config = dict(
    intermediate_size=576,
    hidden_act='relu',
    positions='learned',
    qk_norm=False,
    attn_scale=0.177,
    init_std_up=0.0361,
    lr_mult_o=3.0,
    beta1=0.93,
    decay_fraction=0.573,
    batch_tokens=32768,
    max_steps=5091,
)
MLP neurons of a small language model. Each row is named by its layer, matrix (up: input weights) and neuron, and shows model dimensions 64-191. Each number is 128 + 24 x the weight over its row's rms, rounded and kept within 0 to 255.
After each neuron's rows, "fires on" lists the tokens most often at its 100 highest values on Wikipedia text that the model never trained on. A number after a token or word is its count.

L7.up419 [119 106 111 149 125 134 128 125 142 127 169 135 165 149 114  79 134 165 136 154 166 129 120 185 165 117  91 144 117 129 182 131  63 113 110 136 123 139 122 136 106 118 143 119 123 130  82 131 120  42 118 103 147 126 137 116 123 133 136 150 140 138 116 105 165 110 130 135  90  81 149 117 131 106 144 178 145 120  79 172 165 122 119 128 158 158 112 112  99 119 146 101 119 130 144 144 115 109 124 118 134 149 131 109 109 124 116 141 144 117  81 146 100 124 126 136 141 101 177 121 139 148 136 133 163 172 121 105]
fires on: "ec" 21, "f" 14, "ot" 8, "ell" 6, "on" 5

L5.up329 [115 110  76 121 130 171 135 156 140 136 105 131 133 117 180 133 110 131 135 111  82 163 125 118 140 127 126  68 129 104  90 117 114  83 121 132 122 110  95 130  99 112 113  77 145 140 114 115 128  86 183 167 161 120 110 132 106 128  78 130 131 141 138 116 143 136 150  93 153 138 142 129 105 114 146 138 160 109 121 156 109 137 160 120  99 130 105 115 117 139 181 145 167 109 132 102  85 154 137 104 118 122 147 107 116 125 115  78 134 172 136 125 162 123 115 109 136 102 116  99 133 106 152 123  93 158 147 138]
fires on: " II" 24, "ing" 9, " art" 7, "ish" 7, " State" 5, " Art" 5

L7.up265 [112 143 137  96  99 112 122 153 156 101 112  93 119 104 145 100 127  97  99 169 108 133 173 143 161 149 123  99 129 140 109 157 137 136 138 167 130 106 154  92 133  81 123 147 100 145 132 148 134 121 119 122 152 106 119 158 142 114 150 111 134 132 121 142 151 157  95 124 139 112 113 131 112 177 108 131 153 179 116 171 121 140 178 172  84 112 121 137 129 128 121  94  94  61 113 116 169 117 158 135  95 113 142 116 125 143 147 128 134 145 139 104 175 142 136 104 117 133 149 114 129  75 122 155 133 156 129 140]
fires on: " st" 45, " St" 32, "St" 16

L7.up543 [146 117  73 136 110  94 119 138 183 120 143 116 185 120 117  99 131 153 117 147 128 121 125 123 140 137 105 146  75 116 130 125 115 152 126 133 142 144 138 142 151 105 118 147 112  75  73 132 135 164 109  76 137 125 123 135 134 124 164 159 130 120 130 155 158 147  87 108 111 135 107 155 189 119 122 151 140  98  77 158  99 144 146 119 116 109 138 124 138 146 106 126 124 142 136 117 123 104 123 178 117 133  92 134 173 116 152 149 122 103  77 147 144 138 105 160 179 135 123 155 150 150 104 136 111 114 140 123]
fires on: "l" 19, "u" 12, "g" 10, "n" 9, "v" 9, "or" 8

L5.up390 [125 142 125 170 134 139 148 147 107 102 115 135 131 140 158 125 138 148 170 142 143  93 150 129 117 136 113 113  84 105 163 112  75 116 145 172 107  99 105 161 115 130 106 132 152 173 102 117 114 108 129 138 111 123 117 156 150 155  77 137 135 177 138  51  99 120 125 115 143 114 149 117 159 154 115 126 120 116 112 114 166 125 134 111 132 158  77 167 137 156 146 110  94 133 107 128 134 135 135 141 170 114 165 130 170  82  79 132 102 129 139 161 164  74 114 100 108 155 113 129 142 112 118 110 119  96 110 129]
fires on: "d" 14, "ad" 13, "ou" 13, "id" 10, "g" 10, "in" 8

L6.up81 [160 139  94 138 142 121 100 117 117 123 153 108 147  82 185 167 153 152  99 112 129 164 118 128 121 164 124 162 110 126 130 120 134 157 142  98 149 103 136  82 133  70 106  90 122 145  90 109 170 148 150 159  94 111 119 117 104 162 108 137  99 119  99 144 166 140 130 168 137 149 116 151  84  88 128 128 137 117  98 155 138 132 169  93 158 154 136 127 114 150 110 122 132 128 162 150 130 114 130 176 130 111 119 163 114 121 140 178 143 113  90  97 139 115 135 114 126 136 130 124 123 160 154 104 106 164 124 109]
fires on: "or" 19, "f" 15, "B" 13, "on" 10, "ar" 7

L5.up459 [115  99 148 169 129 144 128 127 110 109 147 149 126 119 130 123 100 145 130 146 153 157 127 102  89  77  99  99 135 140  94 126  97 147 143 134 148 112 107  92 118 128 180 149 105 116 160 149 157 144 149 115 103 177 124 127 127 135  96 137 121 119 140 120 114  99 206 153  96 155  93 100 138 128  86 138 131 137 131 114 132 128 163 114  91 119  94 117 138 178 156 134 103 101 128 105 107 141 146 126 133 117 144 174 133 140  92 145 112 148 114  99  65 115 128 137 171 146 107  93 108 172 111 131 141 149  84 146]
fires on: "and" 22, "al" 17, "at" 11, "le" 9, "im" 9, "un" 7

L5.up275 [166 159  89 155 166 113 126 166 158 129 117 144 163  68 106 125 118 143 114 101 102 149 133 112 150 100 115 108 100 105 139  74 134 127 141  85  70 115 100 132 172  95  96 135 144 127 100 109 142 149 158 137 154 159 105 115 100 161 129 138 114  91  73 138 114 146 113 113 110  98 134 184 130 122 128 140 110 179  95 147 120 156 152 166 159 129 139 120 129 140 119  99 150 148 139 148 121 105 175 128 130 120 103 129 106 105 103 134 166 157 144 148 113  79 113 137 112 175 131 162 175 123 111 129 116 123 128 129]
fires on: "n" 19, "e" 14, "or" 10, "ar" 7, "ra" 7, "ri" 7

L7.up61 [121 153 154 129 156 142 103 160 143  96 127 120  94 170 123 143 158 105 143  90 100 156 133  98 109 138 129 120 149 139 117 141 122 142 108 188 140 128 102  83 123 104 142 116 109  96 149 167 108 149 161  98 118 128  83 167 160  99 112  78 109 134  96 161 154 136 152 168 146 112 144  85  91 168 101 130 124 142 120  85 125 127 136 131 126 114 118 150  78 134 136 149 133 109 131  83  86 138 129 102 137 104 138 193 125 100  89 129 115 168 178 148 138 129 118 127 101 155 104 155 106 139 117  94 115 157 108 113]
fires on: "s" 37, "le" 18, "1" 12, "u" 6, "at" 4, "w" 4

L7.up263 [150 144 146 108 129 107 152 160 133 126 121 109 129  88 148 175 127 102  96 125 122 125  86 134 117 128 141 175 124 103  76 141 120 147 115 118 146 137 112 145 166  89 182 149 137 140 141 113 163 103 163 131 137 125 149 123 104 153 115  89 129 111 160 152  63 188 123 158 107  96  70 136 113 172 124 153  72 132 101 116 151  96 142 138 127 107 138  92  80 162 116 151 150 127 113 122 132  90 188 136 119 114 134 105 134 135 156 143 134 101 115 108 123 138 158 119 152 148 133 166 129 163 135 115 136 146 140 134]
fires on: "t" 28, "b" 16, " b" 13, "ir" 12, "eat" 6, "ight" 4

L8.up229 [120  98 144  81  97 135 100  87 130 115 159 149 154 110 146 116 115 132 118 154 139 151 152 158 120 123 113  96  72  94 137 141 140 136 153 140 128 103 117 127 137 107 179 140 145 185 115 149  99 115 151 103 121 115 123 156 117 134 116 123 134 182  84 108 131 130 130 122 142 126 133 157  64 163 121 103 150 137 122 154 140 141 141 127 128 145  93 124 129  75 178 106 141  98 139  88  97  93 147 139  84 150 157 115 166  99 140 101  94 183 123 112 145  96 126 118  76 109 158  94 135  89 105 123 137  94 121 144]
fires on: " t" 29, "T" 25, " st" 13, " T" 10, "d" 5, "g" 5

L5.up399 [114 157 145 101 133 122 179  86 123  92 141 108 113  95  83 120 127 142 150 142  85 131 105 145 150 165 116 179  88 128 148 184 125 149 140 105 137 137 163 134 131 122 132 172 117 118 117  86 139 120 137 155 165 146 138 113 130  91 164 128 128 148 163 151 139 167 140 126 130 115 123 140 123 130 114 140 131 111 140  67 142 172 103 132 120 117  94 110  77 141 127 105 120 116 146  95 121 121 170 101 106  97 110 114 113 131 127 143 101 124 136 153 111 133 147 101 139 161 107 157 138 126 135 177 125 172  95 147]
fires on: "t" 20, "r" 15, "v" 13, "ot" 9, "ort" 9, "ir" 8

L7.up196 [165  99 132 149 118  98 143 119 136 144 101 115 155 133 108  96 146 123 118 177 156 106 133 142 139 144 119 122 162 130 163 104  99 130 131 165 149 121  77 123 130 153 138 142 104  95 121 133 110  93 144 131 156 134  88 129 146 123  91 116 167  96 104 159 130 135 133 145 125 138 123 128  56 102 114 115  87 131 103 123 111 140 114 129 104 201 151 125 132 129 155 122  82 104 131 162 153 123 113 131 113  89 125 130 116 142  84 173  88 106  98 110 106 142 121 112 143  92 119  94 161 157 134 106 116 154 102 173]
fires on: "p" 20, "ul" 10, "ir" 9, "ec" 6, "f" 5, "ult" 5

L8.up445 [149 168 133 137 145 136 167 135 115 124  69 115 150 145 132 109 139 144 149 142 124 120 142 146 156 135  94 144 123  96 105 130 136 116 156  94 121 100 138 131  85 105 133 110 144 125 107 126 136 109 171 103 137 154 113 120 124 119 103 121 102 171 118 148 117 186 134 135 134 132 133 147 130 154 123 113 102 106 151 110 149 152 120 127 113 134 115 131  92 109 112  67 114  93 127  85 138 139 127 124 150 161 114 147 160 100 160 156 134 118  82 113 118 130 195 164 119 179  81 133 126 123 113 171 136 146 134 117]
fires on: "as" 14, "ase" 11, "r" 8, "a" 7, "0" 7, "ir" 6

L7.up482 [119  85 114 150 158  93 121 134 156 145  99 106 145 137 151  67 114 134 130 182  86 141  98 134 145 173 126 133 119 113 118 145  74 170 159 120 143 141  79 109 144 165 139 147 151 158 134 150 138 146 140 151 116 154 170 131 145 158 119 141 162 101 120 140 157 126 146 108 135 118 144 170 108 133 167 167 116 160 127 103 116 130 131 114 134 158 116 124 134 117 107 133 146 112 147  82 118 166 116  73 158 100 154 117 140 118 123 107 145  99  95 169 115 119 140 140 142 139 109 178 132  79 146 165 138 131  77 150]
fires on: "b" 16, "he" 15, "m" 11, "gr" 9, "h" 7

L6.up301 [129 127 121 166 136 114 125 112  98 105 150  79 110 120 105 116 136 134 128 131 102 134 154  80 145 158  69 134 132 138 103 142 109 116 142 122 122  84 108 116 152 144 196 140 137 196 110 129 168 121  98 129  89 116 158 165 147 133 101 151 110 161 139 108 144 164 134  97 145 138 109 117 159 151 110 175 151 111  98 106 151  91  95 116 139 150  98 107 124 120 124 113 108 144 108 144  81  97 165 114 166 144 143 166 132 133 114 126 109 173 177 101 121 120 115 142 129 144 149 134 136 121 133 119 140 167 134 173]
fires on: "et" 17, "at" 14, "ad" 8, "ater" 7, "an" 6, "d" 6

L8.up575 [146 127 136 159 125 129  99 143  92 127 151  76 159 170 128 111 129 139 186 116 125 158 121 153 141 132 145 115 116 123 121 142  83 137 140 168 121 123 117 120 133 134 105 106 149 137  99 100 160 143 165 124 109 140 140 117 103 146 180 152 145 136 100 160 164 132 145 150 125  97 140 114 107  96 122 175 109 115 145 106 113 172  99 134 133 123 132 160 153  95  99  95 109 122 120 110 123 136 131 180 132 125  90 159 120  93 157 130 146  96 122 145 135 135 150 132 155 166 137 170 123 145 145 139 130 109 103 165]
fires on: "b" 20, "w" 15, "c" 14, "n" 14, "he" 13

L8.up440 [170 142 174 113  94 138 165 147 186 151  96 121 130 146 181 155  94 154 137 179 180 113 127  98 134 117 131 170 113  93 135 117 109 116 127 121 146 129 145 135 156 116 111 155 124 135 113 154 116  96 127 148 174 132 110 148 158 134 130 111 164 108 149 102  90 115  97 122 110 128 162 104 101 147 122 104 110 151 126 130 170 136 122 170 104 162 123 120 118 143 103 111  83 103  68 123 138 126 114 144  92 122 128 139 148 118 163 131  75 107  76 108 165 104 137 119 131 163 173 139 130  97 143 122 115 141 100 147]
fires on: " St" 38, "ad" 14, "." 11, "|" 7, "St" 5, "andid" 5

L6.up6 [110  86 113 105 159 113 123 137  80 144  99  86 107 129 114 123 123 150 154 131 123 181 120 151 157 153 146 127  96  90 118 147  99 169 161 148 130  92 131 140 148 116  89 145 136 147  92  99  94  90 145 128 124 157 129 144 124 132 162 145  76 169 128 135 125 152 144 177 139 126 106 176 143 135 135 171 176 131 184 100 109 120  83 110 183 147 145 148 146 108  97 129 128 108 150 110 135 117 125 164  94 118 131 131 109 119 171  96 131 116 125 150 155 106 112 121 164 105 145 100 111 137 137 113 167 101 108 133]
fires on: "ad" 26, " " 21, "w" 12, "ing" 6, "it" 5, "g" 5

L7.up199 [121  91 161 123 128 142 114  94 103 171  72  87  94 170 113  92 132  97 199 103 136 128 156 173 130  93  88 137 136 115 143 133 131 133 150 154 152 114 105 149 132 139 142  86 129  87 114  97 126 144 120 145 109 124 139 106 133 109  61 162 130 125 136 110  98 119 139 182 115 107 109 133 146 143 106 131 169 102  90 160 125 141 152 133 103 112 149 119 114 163  76 126 110 127 121 115 119  93 145 163  82 158 152 148 150 163 146 120 170  98 121  97 122 157  87 154 115 151 132 145 143 172 151 135 130 139 142  99]
fires on: "v" 26, "w" 9, " h" 7, " than" 6, " over" 5

L8.up506 [112 140 111 108 141 134 111 139 141 158 106  70 162 126 132  88 144 131 164 149 134 152  86 120 106 126  99 118 131 127  99 106 105 163 178 178 149 132 154  78 146 149 129  89 180 133 110 120 119 158 109 117 124 129 108 154 143 111 124 116 112 123 100 144 140 142 100 173  81 126 150 136 151  91 126 165 163 129 151  83 134 116 120 152 121 149 126  92 131  76 142 136  83 120 147  80  97 114 144 153 129  59 134 144 150 123  97  85 141 120 136 149 162 138 137 123 140 136 148 124 177 120 110 106 199 101 132 164]
fires on: "b" 39, "st" 11, "ad" 7, "w" 6, "-" 6

L6.up253 [179 109 105 143  87 148 105 120 144 101 114  91 140 119 122 142  91 118 162 186 118 111 140 113  95 140 113 124 139  98 133 135 149 141 125 155 120 117  97 140 141 105 150 133 102 102 125 197 127 153 126 136 136 141 119 116 150 103  94 144 156  88 107 123 125 124 115 133 132  75 128 117 131  98 139 122 140  84 106 162 121 128 139 110 163 156 154 175  68 143 127 113 114 102 137 103 121 111 130 146 130 150 132 124 174 145 117 162 127 121 102 155 105 130 106 111 133 107 174 175 123 144 134 152 129 157 153 141]
fires on: "v" 38, "pl" 25, "w" 11, "ri" 6, "iv" 5, "u" 4